{
  "num_hidden_layers": 13,
  "hidden_size": 256,
  "num_attention_heads": 4,
  "num_key_value_heads": 4,
  "head_dim": 64,
  "intermediate_size": 1024,
  "vocab_size": 3298,
  "hidden_act": "tanh_gelu",
  "norm": "layernorm",
  "norm_place": "pre",
  "norm_eps": 1e-05,
  "positions": "learned",
  "qk_norm": false,
  "attn_scale": 0.125,
  "bias": "all",
  "tie_word_embeddings": true,
  "parallel_block": false,
  "init": "normal",
  "init_std_qkv": 0.0312,
  "init_std_o": 0.00615,
  "init_std_up": 0.0312,
  "init_std_down": 0.00615,
  "init_mimetic": 0.7,
  "optimizer": "muon_variant",
  "learning_rate": 0.00685,
  "beta1": 0.95,
  "weight_decay": 0.0,
  "lr_head": 0.00524,
  "max_grad_norm": 0.5,
  "warmup_steps": 200,
  "schedule": "wsd",
  "decay_fraction": 1.0,
  "decay_shape": "linear",
  "final_lr_fraction": 0.1,
  "batch_tokens": [8192, 16384, 32768, 65536],
  "max_seq_len": 256,
  "doc_mask": true,
  "train_tokens": 241000000,
  "max_steps": 7623,
  "dataset": "wikipedia_en"
}
MLP neurons of a small language model. Each row is named by its layer, matrix (up: input weights) and neuron, and shows model dimensions 0-255. Each number is 500 + 40 x the weight over its row's rms, rounded and kept within 0 to 999. Numbers have three digits each.
Before each neuron's rows, "fires on" lists the tokens most often at its 100 highest values on Wikipedia text that the model never trained on.

fires on: "j", "y", "ed", "es", "er"
L2.up387:502471543485422575562496488536461468444532446494504520476471438561488484440571534468519451513580485533543475533476542452504510491501495566473508424470481547445437480559553489503516543446455545561462467531446509519482516425504483437485585515498559530556471486502499502464516568467539488538454486495534529437527460573530526535485491519441493500441513530506381503525545497513533522520448452493447484477455473507498548486548604493496494435544503496415553534446479494539452475445525441535471438561490493505529537480490449533442549533465462436456481564502481449463608529481520520523529443477437513522506470475478555540485511473540445476497478546455534515525507463484488530549528441552489496518448611512505505511495518477528535550515505462526606535454474464441490487576566487

fires on: "ip", "p", "ul", "ic", "ap"
L5.up432:487530410447457459555524488526492487511452527513543447504511493446501507598476509493497542494549507474491522525498492538452529446492464514563568432495525547486525570469505449446529457464519618491484463608420552483498604512442501533469519523477469485491477557524478496514465507508490525510578509439473515510454424512514498442515510582528468403536567577467460510438547488504568542533481562532574545468433523559542450539498460548485499516505471486530482532500477514420502526475448457471481514498484546521531498513540577564498523476512520377500521543444500559424552476443460482475516482478445514481516539465529508493454459492460470433506534553479455536551559461492472495501511458561504547503504441555426453448505515554447525509503523485490501478524501482448512480513582450

fires on: "n", "'", "'s", "\n\n", "0"
L2.up226:488474496573473568459484575585435498554444504494521471401473479444554466407480528450487432518497488483478485496481433438485461539541441500502451560544484504542479589519502495507515495474556481598519464490499528528489499467519522492443477498492537487458534448478595467555478490540513419514475565560480585493474512474485537491464452502489481548551413457526530517520499450461520514491505483436491472539466446428546513541512439535546518506557487486467489510504501536483575508494477478567486452485551405531454438424449500473525521450561584548536450504556503489534521533576487545506490537529607479485564541530434527501459515488487496525556526538479471450447479548499517475559488537512531502569398564511511445489542469472492529472490487506473474492491512477497546566463542525

fires on: "ak", "ap", " fin", "ent", "ert", "und"
L5.up349:446506482553519430503478580491517517445509575462555455506571557499484542531487514537514489548531505500518530476470546520462524505501480448517442530436510481454463611542585494521516415545495564466420526482500491508466519510558530489496499517499488524523497455546595484499528558542553526491533512502471520443504552487480444486413483537475481445497507514454529548477435461469405485432443471525430513521563484521455455461548489461504496453519556464573557499502456516528532482520513540522569418458446433480482504505499466514483527498426439471536527430588526525497504560467518467521472450523491458536591486437542551480460586515547556491500557468451473494449497550585469449551532523478507539427438433509512501508465468477513478510518426488534518568460489529480552473522479524

fires on: "m", "b", "i", " g", "et"
L5.up383:465531428488395520488516447521536493510535548491447422519511536520542492551522508497477467455502468511537521496439495482614568515462546475534570474524436561508478476454464430583518451479488425454448533517490529540548454484611520484527535499505527452514451565520449408484514463511470464476462447560542530448566526457541551475428536471515484470522514528499495585481502508486510450468530504490466454467575537516471515388529494459491441504472460462490555444563545503521426484484514515519472497468458502471453495486513495525449534460455495567513588495510545517495568492483461520545570528495478518504501513543525600487516579471441488436575501495540436539430496497541520491530498500464528503449458494525504511523478508540462460491583503530477454480489424491507540551465526423

fires on: ", as", "al", " mar", " Mar", "ar", " vis"
L2.up608:494489509510551581490546543510488482463483445480507467492476525532448550473490513534525503473479450573629494443466421552532450476523497483507447488494533496448491471472507506508473544462555530514499481526513518517550450577552435431475469496450504494468520438447485560507418496499414479499471511474519490470485497523501529456504584489529517468507511577557491454444515459552507532479582527496446442504528450497553527469479520536442539432507619598491524523574518442521559515512499461517443503511515505526442508519446506571481541558515537432476537520489552466479422455468468504426490462573446518583447520495544492539560503460473458494452479509462551495461471479488571500506516580500528559522440485430553492492550515493584469489542430497543548484499467447453547506520505552

fires on: "il", "ar", "al", "el", "ell", "l"
L5.up414:551538496515518561544485539522552452450503454458518421508513539562492491488493510526470528477482508500489457499614490498502516521444518439537452440473534510539588493514524431492520480494438481512473542541478509536528446428572519518407498507434547508541505473453580550428525530551485484496530494496501439515536527482515595456473479469549465495439492596573508448421511431467457496457559543506440551561471392520530575523443506487466493489466542488489441473525487459545523484581615454447520515540462541547547582558429509470491518478513464517453516524533484474543482507451475443485490482532490487490512528477491494454500553483546410464496498508517543473508494449470524517474506492422527482481480499467539571474537485543539532518562453469528562483456479486499532558420525529

fires on: "ri", " cons", " pres", "ol"
L5.up780:511478486548492493474575417489470514505448385539469491452516500504488570445538507505474534426526528556486480519556523483488580434469511490548504503553454434494526599441481438474485544510530508444578455517458558491537516479459448508515504497553470455507572435477466602475507512532540543591520532505528526521540551512465531508517503464464570466538399525480457523504464483458468528544483496512505508431511454436588481440535557528432523551474487476488477535466511497417471520556574501527514540543438531527602563489480475505465519496539445495523490460480510458496490426475531484499439471570531515488462533502558455467472470501473495515449476536485477480477484520532458411502519507446492536568492504568506523496503501447549566516573511553517448495563457416531501481486497545

fires on: " Total", "est", "ational", "rea", " National", "opul"
L2.up717:512527469497507465523529459514523507516470542486549500496536505475484515482416584480436558493519533593451571499546468499545455473490459519554468484405560505447413549461498543455513474546475451449476522476454522469540441481485505548462492423572405500492473462530522583533503473591497477483482507531522460500533545419454519537467525436455529456514503482485483535484579533530483437544534469458447546549540492528531443496490473407518484555546537538489496550485529551497488549467488507493525462471562471519483474491495563546510525453415493462515550526520540530552501506488576431488482605531458471529541515517534506496526557538435484559455474525592451512476516554462452506523485455458461473483468436504483453487560509571415548485519463548482480527462498427454509484518450547

fires on: "enn", "ll", "ass", " Ind", "ind", " Rock"
L3.up937:433425467553523542449475556478515513467473465477535498425407509485510520428544523513470494518525505457519443474503551574498514472473474477499580537510483526507449538562501524471576541458423469437492430500561558502484498489468552501427553512451500472425519451554533442478507544532480524502472525559552494488536462464466468503503483466536536487454546482551523529512458519516516642535533482502418527536438482560561503423558549465510445525521495488559448442524528425531529550488453519489461453459520558542519535482490517460543522527533457499460513479530520528498513559549552458474463535438581481528512454437558535528511468507517462534510522394529517440541503440510530478502481517496509508448493488399486466532548504520427541490523500504470542506440405525529526441538456504

fires on: "om", " period", "am", "rom", "on"
L5.up469:526574569531523486466533536456541454535511428489450486480544478480525471468522528514504510490442504567520512478451487483509542480510508478451503372477486452584425558515510558462585490532574530488612552503485478554574447563462500542499470524481456535524495472519506484486474472496528511430458601509474527468487497471555451548528487487486518520537508510522485496514485440550450505516422614505526517479503436540453558518529528395439450579500520489471458445514516497430529546548487488459513479533453531490508505520523471455468525532428423491551451475499567532530525538429454435464538432550478502498506557501478533528518499535479512412464558469535520453483559507482532492544444530520533497496515487484520473517470470481426419519511581499517521430497471510533548521449434520

fires on: "er", "or", "ol", "on", "p", "le"
L8.up187:468528435538545489482517477415466517479479522431569509480459490514517520520509444432512488542514500470506468509581515457611522499471509485603546548593549501527449492473508436503570502486563558511464437454512539457466484524523498508472529460535526505473433476483534536467573456539474501563437563491499505456449486464481524491525498494583440534473498550515583466484510551472586522543481575581482486502504528584524462445485481448492498464498510514462555503558514516495478477488491544500508518497424508499449564476500533471494471448470514431459452544490442407553535558475454463574513440486507462536514526509519512451461543456555460525434477461525509480501488472436537430562491469540496504469478479564524471484543506526476527524475488401556457582537523422501521500490413527

fires on: "1", "9"
L7.up530:501568427481524500500470501549572430516508502556522535531470456401573519525574504531505505520484523515472503480553475470473480523419519570460452465527536433545468534451475567477528452481470462491554509491429486532452509459420566450547572538559445531540562494501464500519555530440578559521505415546470523432494484460444481515467466545522531493529484485500483575527484468461505555493543529453480496420520498537423525546530519492474502499518459543500532558521481443517525395508537500502449525485530476470505480481482483509501549513540499492522516501562453504561493537506531458420533496493497496503501490442498548472504519463463497603458492508446516475494533434443521548528408505585515547537506556477531463467552494454487520571521444405448454522457536427490534455454565527

fires on: "ag", "_", "v", "as"
L2.up606:512525497587486539544516516486498533479498492481467553450523481482424511553467511507491425543529443508429525535528482545486498482447497451484521488465461513495445463514527522419490552525511453508458505460495571503524496441462513532432528496532456598449549484475548538540466507427543461478582477521525475448506528469520463511475528487519592539483454527568499461464512485528516517444595476544515487379510493482530495500509514514511472424437483487530472490502508461436452453558535472506483506480464506539470468491533489557462545554475572539646511463481509471516546458494548508489453535494571446516454491459544435506549525486478399451528444575503475497550489510514535573469523534512496519453503460575514524538556495529508490524520403541438555465512479567481457602530477557

fires on: " born", " of", "le", " on", " began"
L5.up110:430609471492436520530537459455537527551532511487541451482482511501511463527488457546533514552532454479482495476504498542445539519545540451517486509512546512488495531472477474499528538539508542523499495510498497505550521563458480463550505531512449462531553517524531481491489520440516560460492600441417467545464539553561463569531520491532524568568500491476579506563548438507501455533502511513511540450509465481459520462490558558442479436456449467463505450439492563480453522499508502502559389474465494520447453462573534524527491579471497484455458521519461564489483462514523411496544468464494444485447478476520440456508412432501469487445468521523492512544462467461455521431516506491596490555456453465551470549513461423580567478535524446556505465582543493454558497540452479

fires on: "t", "d", "at", "tt", "g"
L5.up853:482487491623436463493508578476485478515472489555492467426441513433497519481496555459481494474594539569472568442538438511494563521578480513440437500546498473425507558410447498487522470487450508537523558468500521496526537501567543469463480517517532513452500440537485502450499426529528459505470622507446500494541535500528487497510450477495503508520551511505510548476498396515639447520552479478463550517499470569474486496531525490515479435450523484487474516500513510420506420485471465537516526566467543536504499566547471502563415496508516473558546521463514547497460505442499479460433483521542526549512525544576483480552539535456458522552438497466510483474543438424500504538529520460454444503514492519486530465500556428541507539537479512488486583466458476487527490472529497

fires on: " Is", " And", " App", " Cap", " Cont", "ith"
L3.up181:530499542519499466552543413494475540495544397480486509500465514489560514493548501530546430491552489472503479522500515590480406557546473480508481519397482477571410472472461523455496481566542515559451486505553567441509525492533482419513606572509583485485507571513506484552457527447511534458510539469492493492518421497482487492526463493511496460512499433507510533494442470517540455550551470579546481546541434549546560533495457495519568509493538484517534559478497483516547469483474518589553470547498473534425539486505476546514524472537403409467507470475479503495517544522540496460525445520514553451491422494546441509466448468486490471472516458409483542482521560450550539517474418589498480481489522460496457437485513502553476488504486481454536484516469463566529470455495490

fires on: " dis", " rec", "com", " Turn", " dec"
L3.up807:533532461533486534477511496510534474459517497564546466409515476469501483528453430437482491522522482499509493532473468482443533464493502463458515481556499527502482508510515438470503563486546513484522513476589482441494522504479435478516539551499626503402546491499530536475511488518543489463513529476559490529538452429446501566535560501584460450404494519542468461457534497537504533484504452500492452489557481519524499576434485526568452530543441495491485522559512461539541519430409439514524517490518539502514536558528518428457482482426442524487582577513506521485505544489559583431568435437562453491467555535517490530509479446513465476502524543553460481506479500510510485515541501534499458507493483490443436479564402509484526461495484529538431510512587378503433529495558505

fires on: "1", "j", "0", "um"
L7.up925:437504549503477517477462449594488485523529525486503538527507513576514578518533494462465472419499569520501429458541433519552481495431466550499524538530556511535466454461512533566552548522563498573486521532471458524526495484495438399523526473512479517561533467519451520451497488398517496506472427520473535409466461533500596520467517544568508462526518487489501479503513461548508443514478450545426540474506482482512486506580473487542425509449429566503507531527527505510484467474518461485435532500484508604482529478531508448519544450534504540544530480518477483536516460478517558411553471556494523511464465385605507489536493494477434498448526489527511478534499438488513411551541561502453472506486553495517446432463526519436519480569526507475488478482407474482513532461477513

fires on: "el", "ur", " d", "9", " bel", "us"
L10.up506:498480458456560490471527482500599437516498517458557549450486432446484484532507444509455529434483537492533539541545506511534476492493515450507425501543550516522471557515436457491516473481551497487496513531556451520467521480494522490552421454512476476583539485505525489447531555417531551552511472543427470528448604482477488505521526444521459528493488491492544495514478478575487474493497395498432509450610463549522496449498422491492512531482522589535525504499446491526480438500472549467511521469520498559447474459498447462472520423518532488539516527480467479552496574479455509512451487455564485491504463508522477454489569527508491429503510476516558503443481432500482521561569545569484500462503488449553474588579544479502582502490453455499566575472476414558553439496497546

fires on: " own", "ix", "ley", "port", "ham"
L2.up963:462546430525498507432512517501549459496511495497486426498511495539506525528516456504552489495516461501524549588470546520529640453517530430450401456413467481511518564523482531581513488487536487578571519554504472501459494479502460489477462524459491511621515577543497541416482553471461522520476483486479511524520484471514503478529508492504496497438501591501551493539501472475515505489491527559464472498511455515464482501412496512543456510468405534465490496511507503530537525522576502482582485485486457490500426426508432410515567549479468514477518508592471486502524503503543503520577462446470506481492519475510559559457508491457464500566467477466535473503426580542466484489578493491549499478449547440493532542542406507511460506464427558532494498516517475450592444511456501

fires on: "i", "u", "yp", "ose"
L8.up331:570450511426461484479546510478503515509496508535494494487569503557521488491504520407548555450505531573495494512480466485469480478502451538453529509529537583495589500527479512512529499508458541527479500547470474513460518477515458516534563469467446494485517504555502559472480441424527489470445526528540536469535510581487500503510439513514551521510455540477561506461448479581520475528505475529476500423547472504462458558460536460456509454548478505401453490505496476526517476451439573517531457576505418574519420586494551528540512478531539507527580456439551521478503451427533543574537492520463447539558491482463505502538492515419532488488482465514550473584517503543443456491492482595449501549572449520482416443466479530484482436501489412495499456411495507548461481573532485

fires on: "or", "ly", "er", "ch", "ed", "mer"
L5.up316:588517520456476468422405494512448532448556454478486532462493456477523558541495466471424527528497500496534510520469453534485518490477537484502514401477536524414477520462474495581460518493405543526457458508492593533506483423433516506525574497467514482490463540525567518520487569530476509536415499536620525526465517500493489476523529505545493531510497491492432519501500522511531490497505492496448526497500588470517546495487544502401517530474522507501427499480483507583462446495579497537519494548559478516509527539511546515502486472448515501526458475526453488467529550512493495383490524450586528549429507417459554494513591487549473538508480487454474451506522466457527520518612553575486464514449493476455524482439459505535536491501427416511479513429568496451497517493484478

fires on: ",", "ts", "ons", " games", "als", " times"
L2.up67:511523519526427475394463497517549480496461468539531495408526574426493490452562487472479485487437531485530519572520464541530501476500563536487489549432551486479462474522496438520540431493470471504549506521499515544477528506408454528562453520533528575425515483531637474534420415482492476523444575494513499473539546526524470501433450436492467604581531524497493524525500483542505547481507473457440516529474550474495487475493470525454580553489488467505503552466529512495493474453520508480465455462502535490517470497449492469504492522525458493486566494512593528582532449505518497514486520503531497505495493423463487482419495452509611533485573479544530536516500555474467511451472479517517540500500468542497489543538540472489417468511476433531534528528503516428527529567427404

fires on: ".", " b", "ver", " in", " Res", ":"
L10.up369:563496425511496538527483503528490513500556409460513470500497484459471559512490480502462498533475514461459479539535457471542499525504547547503539480493448484519459540522491459568523534525488494556462511503565527554495486585489443481572400500466523520550482526467589496566485561532506503418479493485419496382452587493511536489371511500474454403537473563546471495543480470458526502541527492526510484451475515505467477487530511510476498448629525515576438558467524503494497508487483548497554518547451506483514554573488540508526478519535548508442458538457553536463502408454457518513512450519495463522528531482472522441567435495505449537576486504478442572501502514583447461501472632500532449465502532504540526528517492516506472497516521518445433517498497504452458481517502468

fires on: "ut", "ert", "ant", "t", "ing", "ent"
L3.up927:397414516510527436473497516474513444599531499496558447520519458467434529507444492490498520463549429524536434492451528526575557465459548557496457527493531502461494528423578506512466392559477500530456558539502518513454471473533502521479473513402538565540559490507496543492481510484481462484490505498473529451556554500478534508533561467562499511460552486542507582540572461599432447519463517465533515476501485450514460493512515474486469468423583500535466390458449548519462441427546486531523516455470470519470560491503451411552456567513519475507526486536472535450491482479515415435476470541520485475511495464500479528462577473558497515471536526494538551520448524554463509515530486566521505487481552511502560533499496538564519496492458543507509499529473470467561538564479502

fires on: "ail", "ount", "}", " Miss", "an"
L2.up1017:433505484486454439502515495504399529465538523506481462448442489494493517536500559539496485498519465506567522562561502509551484474402645519495535585568534473529455571460478502475524418557508473503376497496572599531528507454454526577478525467459514522528486512535502575493527433533502530519543480538577548458463531420494470503565437456545525525495522461471555552504420528494511461517477448473475487502503490488526519509443505510450497500512472453486489500514421472533516422481480474586562469484450535501447525494509527526519478448503439470416505463469495473485476506511474527483483463508503536505521530522531565438525478513531550517518541406542509501464511472495508532493559587445610439445505494490455530566535490448468492516512490548494542499466485467491491471466460522

fires on: " No.", ":", "amp", " hold", " stand", " un"
L3.up750:543497507524477541455558483450539527431549537542511544511482497405551597480501444486474462512506555500524484534481516394508522482495475457500538522489490469496474396501474477530500547478541436523522525475446522513471537439478583442516516510484481495524523444528474653461452470510514463543437538492602471548559506498506503466507484493493534462564520432430536526563490483537452540542465508524543479481502540487451533506538477467437487498508505500521470579502513427489488515470520509425487542445492428490516466444492452477500531468564495484458521483473483522494480497591460597519482443489542474526531446489535531481553485533443434462510549458518484500515472545548492516488566541505521409527431491426508576554517507464552441537438470585491560488467491509493585499521536534

fires on: "est", "ip", "or", "ent", " b", "ic"
L7.up844:524579481463562486504590551515508447542530486518538566475492496475487453490483489487465488506553467512522480562566493495578543563547511443509497520527444544481506509509469493482586492406497542482526515524518528554506509564501481510534526483489549498501535535472542471517503440541519544514482523426405530498563484456519509545463483518491446509506403538500493486566472544467497486470489538516439499542531506543532494537549421525458519511560522583524560486444498500479529464439452517470565452545423475482538438487451482491522505467574534464496470497492493451482515556471457485518408467502479426467497484561541538529595567560415424512409452534465464503451502432475461507488480526526454497543459470412500457471517512480477507488557429497452479470540565495491479559533391550

fires on: "i", "op", "ist"
L8.up961:549485482518492502510516549456518553469537486507405516503465461552501561462553493548576524580546571474501546534498529483502513458518526489445474448500462580527502437455563521503509433422513469512505479526494489484500425478508543439436510468518522469551437456480527535422536526494446473484481456501514541405529498483501461462529496460514502495505429533510552559543544501528497509523463616556480466449591510451456497477526476515415474576482486472424486422500527530539529470484469528494537445473472510540497467528539522542522487466470457515495509469500488528440511477450526496531554512448440492634559493522506546420596479502484517534473535503537486557591519451527491482561488503474510488462494525422430474462531481444490526410536541576533495513435522533488529530456528470

fires on: " inc", "\n\n", " rec", " Inc", " s"
L2.up941:521530528499490455481500510573551461525491457481557534490494499517573496539499515481521450515410471443474564534506454516423476473487513578472535481529507539532520510470545527507551529517553465493467463473542481501543478477465496523458497503479535569453574442457475516540562495508505510469540460496527532508454500477509513435477536523504452491434454517554455441508541534507492434434598534545548451482535524474467520497471521586558398490482461442556556462442470468432464454480457471511559483498377497523409546503505527495527531516497499490453456477454543490536461487457509438503528520550552460522515561472433536424473517427506490489538493474457557534482552568502521545497452545567514468570452512533546556526547458571527467508453520471423502459571521414455547518498569483

fires on: "an", "I", "el", "n", "us", "ans"
L8.up224:494513525489560529587498484446501456507508454528478513428545528545391575480520441556557521519507501545491488484455529531515501524558515542466500498518514463472423505470467578531514460534487445398483494491479494545530492532530546496489492553413468447545453513465455557463505538512495479526527517491536469467497515460483503477564552489543544508443543470466481465510543494511461505539572424530508507460474436465482514473403559458586414510442537489437515449475522445529467467543462474409481529496518493593457529487469451468521553486484500517488497493501452500478512502502464527577498491545534536468544475502485424445535571517508511485423538438613516559441517472465540521547515513553435552480533430549559509498535522463509479446523448493486581466540473463533464522513534588

fires on: " rec", " prom", " sim", " occ", " spec", "eat"
L5.up526:534471494435469399506521553563464445509471541556444454511506462487549529462501520520514509421484534476468452465456473537495550499463517493509594537467520502500446456495562533499558494540481568519560504493526520450565494463450500457454437486438508478526515502479440442469486515484530483516488554434524543477516490490465471492500475512515512479523447506523536454650492500534452479512541550497480502477497444489433587549482566507469543472530622443531499479532515448464461488544555502526456523531525562480502487531505523490442468540460480526513512467525520475510557461429482452508560487545480503508500504547512526525499484390538446503539522495538476574505474503458494484440477538511477452521491508535483464456579512553462560576532528469377431458540576536465505547518505388

fires on: "'", "'s", " took", "’", " take"
L2.up619:521524511418482538523487571551536534502489501476485555455466521488482496481501548477470512461435452453572514507539518434459515561549513503562496586538497472496431497493428514503431449472444536573515447538523525512460491500518481566541502581557537488520533464514503459525590458459560453509515391524573490479528520516553548442517516476522469515525473473500482488534493451531584521616509461521545522466472481451503501492519470495471500500525572490467505484535510535541490572530426475503481481421479504548475449455495474570473487515549494474518485488569545425488455525496476550456520488455576446479426532448497549533522522538500494490590504504488494444484525456430563567501483442441507535532471533489491475472456476418455534444495477460508465472536460560460423497418572552

fires on: "el", "er", " of", "n", " Al", "I"
L8.up588:558478476552520477508446488459488466429520442559460562447484485522502549422485491509556412551470552426434500489425552508465492564518452494471493458559518530491475587481453458511515599526545535529526458506490476578385518508474484549518467515469465512554477475499452559524526504534527474484532548502471459555475493497448492578493526409477549488530497477507533491561560482473493541501486539536460513504480544522476502509480590483565468508522509528519476445481495518483523452425496428448511528471480415560493475534514438461468546426555435532534503536508485439593506537443449545524499562490438537450506493469436478541497535511536496502544587475461392518441489480565492473539501462527524483471497482494529469526487575498459499523482465509502502488519463553518457463544531593

fires on: " New York", "arn", "inn", " particip", "akes", " Awards"
L2.up368:509494450434504453512549506440460455472537509497610490472552421555510487581501517517485483393499429541466544489474470422523491496440483562499466549466529437523478569532498519505485505531436453482477493505505483489518467467589462420509470562511460455532452564517545491519477533460452545499458515536471562533520491492510499464502468548552474524551482541535497497479469532451479489496513515484526451537486549526522465522491542530369411507546513488539531508486508517478490549580569490480481514572552475475405578473461474546451595467469469515479432553512569514551513418485495467493454435475417480563448476480462476553564501594516489491532472557542549462458458479538471460491516521506509515555448510528555523550509495484485481532549471447478514452500495534537477485472561483

fires on: " rec", " inc", " occ", " al", " dec", " requ"
L7.up159:492429509472583448519529532536550586499463477483487472535499460454497518511478487505493528477455503503462556455471488549437483403530470529473514455534485588492458493547571520507544548592494491502513455433500459460505501459458420555510551454487601455526578460471467467534481518481440569508583519431526525521492496440419564493529582514464483445553507508490531444485509498471546523528509504470479495432463437553480510478463544514611517524496574439541509500530544473499534522482460425547537465476466496498452494499567542430521492583460511491557510465521540460484514461424451478412543435523490487524516588477478479497546553419523477490559504503559459463564496490498472528464499481551491571520474497468531482511528443482528493514502515525532437433474531509505465512554491456

fires on: " in", ",", ".", ";", " of"
L8.up6:473425479533510453517528466513427572524548502522489511553466494480471489489472459461538513586587534541487496483475476552509593439518552477493485433500476519574543528489537487487456521501529460501496462524488456446482426484526529450455443474553528469556488461529653463574478431448472485455485460485488467583471468565515493483425526537443455480524519539499476506447555507444479463546547430502533485521525577597487509522542576424504513479562483582493469573494536560508487524559529423503520533524502494484460484547490486564495528481499487474520478530497511469522492441440445499543458480423551512499529489476527525478514495558488476490553444509493479514473459454489513555543536521506488541452516487439534548536515460563503436496446552553500454528476539477468461537402485438

fires on: " years", "ks", "ts", "les", "k", "ons"
L3.up565:576519425558461471490438496502452437507479490543546480466446460553593540524445575482550505523409539503499496467575486517507537547487550542458436525516504489491501532486490514543490486466487464525502516490547500449451443565483495528522451573534454533492538456491582510514446519519411579499559507482496512495464608558499517509513573438462496502554503487474563496563493513513445454473452501498441460531450572511439462483500540488485502479524474426471538561461552490517419417552534505521473525477527521548523426512539510489456447460421507584469469504514510499530439514483481467515491524503526411521429438452517481479458508438490544521527533473460496531548524512447535547412493416502433554535465516545475529464497484501528451443501426517555542525511534477565505508521488492

fires on: "ist", "ent", "ors", "er", "or", " President"
L3.up633:478532530533532529506556524459476516411478489563505508557511543484477496462540541481515512450503594490480461460497523483559551523429474496545469572576418499543506479442481452531563530497542457504393452482521553467471540480526517519487517432462557495515468528420571516504550512554439502449454485485554439484533551548510485493425514534509434430492475498577480510456520565441567558465430499491535509484498582527507495483503486396482504581510506562502498530512477485473482427472461516544458481498449495512566491529497469491519466546523547558484474412525440416497466551552523529451497483487498468499542500526526530446496482486538429545439486497461492417469505466459519586463536466481460548525506525439549528465498532485562443512548470543532498548462521579465522490497499427

fires on: " gr", "en", " Gr", "k", " School", " G"
L8.up453:498556527517523517441504541474555536485577526476436542507489459447503483494492522532528511526526509585459541537476571492499512481461477432424450533530595466502519571515517512483502488423482559473547521561552413488494533495448514552436498512520491538449554492476497524446467569519444546496525523518522537532525515476469547524473493521490594588499528539496441490478504494456537497529426492453481447498553494495496508473525545447453490512548522465493430534473479526529469465476474555473489458496433476435472509465527525494539549445526492528509450529525445557503469489479536460496531472502560484452535476507438491476535498522511642551407461523522502556464548470471525497523465514470505406481514387505529469511553417446583439580493426528555482533520554412464497474500534494

fires on: "'", "’", "/", "–"
L2.up862:497567470534538561542486509537525530452484404526490531452487444477552504500557507473461503511483503564559525509523571516426484485601492465558553608488509473469521521486505471477493412469501490536510461502489473513446450489446500521528499518497495411538565481449504480550509470505530468496446514527479417452608473523518475431575461502544533499468537537527481469521473478507579431528488504542514549466534480539450504453522480512498471490495462486448515515554487494564465479517517451549525540543497470590465425492501562398547416525626567482491516519506499498497480530536466541501530544456512507498437525429556523531537521516528548480477513537461509526486565431450451494465479557430452470488509510509456467452467470509422523451495465472520550434498435513522507591485449520

fires on: ";", " that", " University", " of"
L3.up930:535520541449448467539563571468480478498464505530483549409531444517469516523437560571542486532592499508510528533505491529498510513512497431572488498456436527524510499473490528517487525568545546498487493492509425425470492443559462496434546574502501472525476514525549489555482455484519513519500450422563515567555461541492553534461550518482512584512549483534503506534501433492469434476466492455407487411533454504537547482458516508516498474502456504468463578558487543434512455480536470508515486539542497478488520458460466540535486476537478466483475515495449537548442474551567466513468402546505520558455495434410465497473527470478572467519422520530528514428492441483476505517536539558456562528471465559560499473530533486548491481451543503436463547497502605558503479419509488

fires on: "ol", "p", "w", "u", " ", "uff"
L8.up283:500450412454528490519495401513552502435463503501552464501576391463494541563524462508508486548455484497534552460484510463498509471434550480509513528500401485471424489521522536512470517436522458495498430550516531501471480446502460477497530516466474472520551486519464459552498521443489457511468568531458506471409453562502544482486443474603506546434487530540624461526468513475525488494498551490496485492544513554451386522567483478495506423482477513443526501477535495549555452520507463432527511517529508504435543478491544474559534565513523478505453516512526544545465500486473496543535503494543460535412464490444505424466478501498521529486531416524479591504506519479519531543481493542552492455528509586532488501497533565545596484490512421535548522522455491533536537500419538

fires on: "ot", "ronze", "i", "ail", "ri", "oth"
L5.up951:521560531409445517508513422516556470555429485546473471505477472502419502536489513534469529448519508523483483545533473544528550450558493468479511508494439566508490441432468473491416549543550490534534478489521500517542486498526514465532446468463496496508499539529552474531539472549470433550473443499555513520530528537586451487503537580484534468517489453463501521545524562519528458487557443543517501501505529514484466433404476474539470527444475466431498521497571589515446503467368484508450548469488476468466476539494585571505541523465440485452488454513477494505553490468509453519556495492406579522601460516466545501554472465461517450495490506528462474461552510527473530527531542466432435493530506503487590486412545493542523488423487497500529504500540513426564533536540501

fires on: " St", " of the", "g", "st", "==", "er"
L8.up731:476395510524424489564459460455547468511495488542589518456515520479496525532497548442471498475471456499556485439554512465474451597431469477528517466454469473493448486506534505535519480487419519507545449524473518498509432524476538583498559478498559534508489470461553514480552560476479552494517452479487517467476462575516477486523524504531512482486450538482531505546545585518554501498462533459509536439541482563454454435512508449520538482564543467472395447509524460420548497492506504469530520447522533522493446474480482516665548461520557533531516417487528506466470560499450440532509490483468493486518460578503492482541480428568496461538475477505431530499555529476518486531513551509499482481464450512551544550501510451530552475525518501465555443429501409497584501565480497

fires on: "t", "p", "re", "g", "ied"
L7.up3:488443402497489493475492525483459557515490520521493469563476450488523578416497507443494474509529500530567513477451435498449606494484464506543509470538511477450562513372469442477523489464450489419483468494585522564520495499538583563485520546513487454447527452539482554484464547538509559475509576521510479421488492513512504485548501499492499531454485438569461519435543400458580539561575534525486520517496530524464524512559558472514486465429572531547498470529516570528376417395524473505483486453520520516533496534536467439503522522502541500544514574482494467465526490500526486516540458545529458524486504523516560469460481542467448514453476473474483559540471504522498475495484459503546539496447471515564462436546513504508465507475559445497498538519493461463518546549457527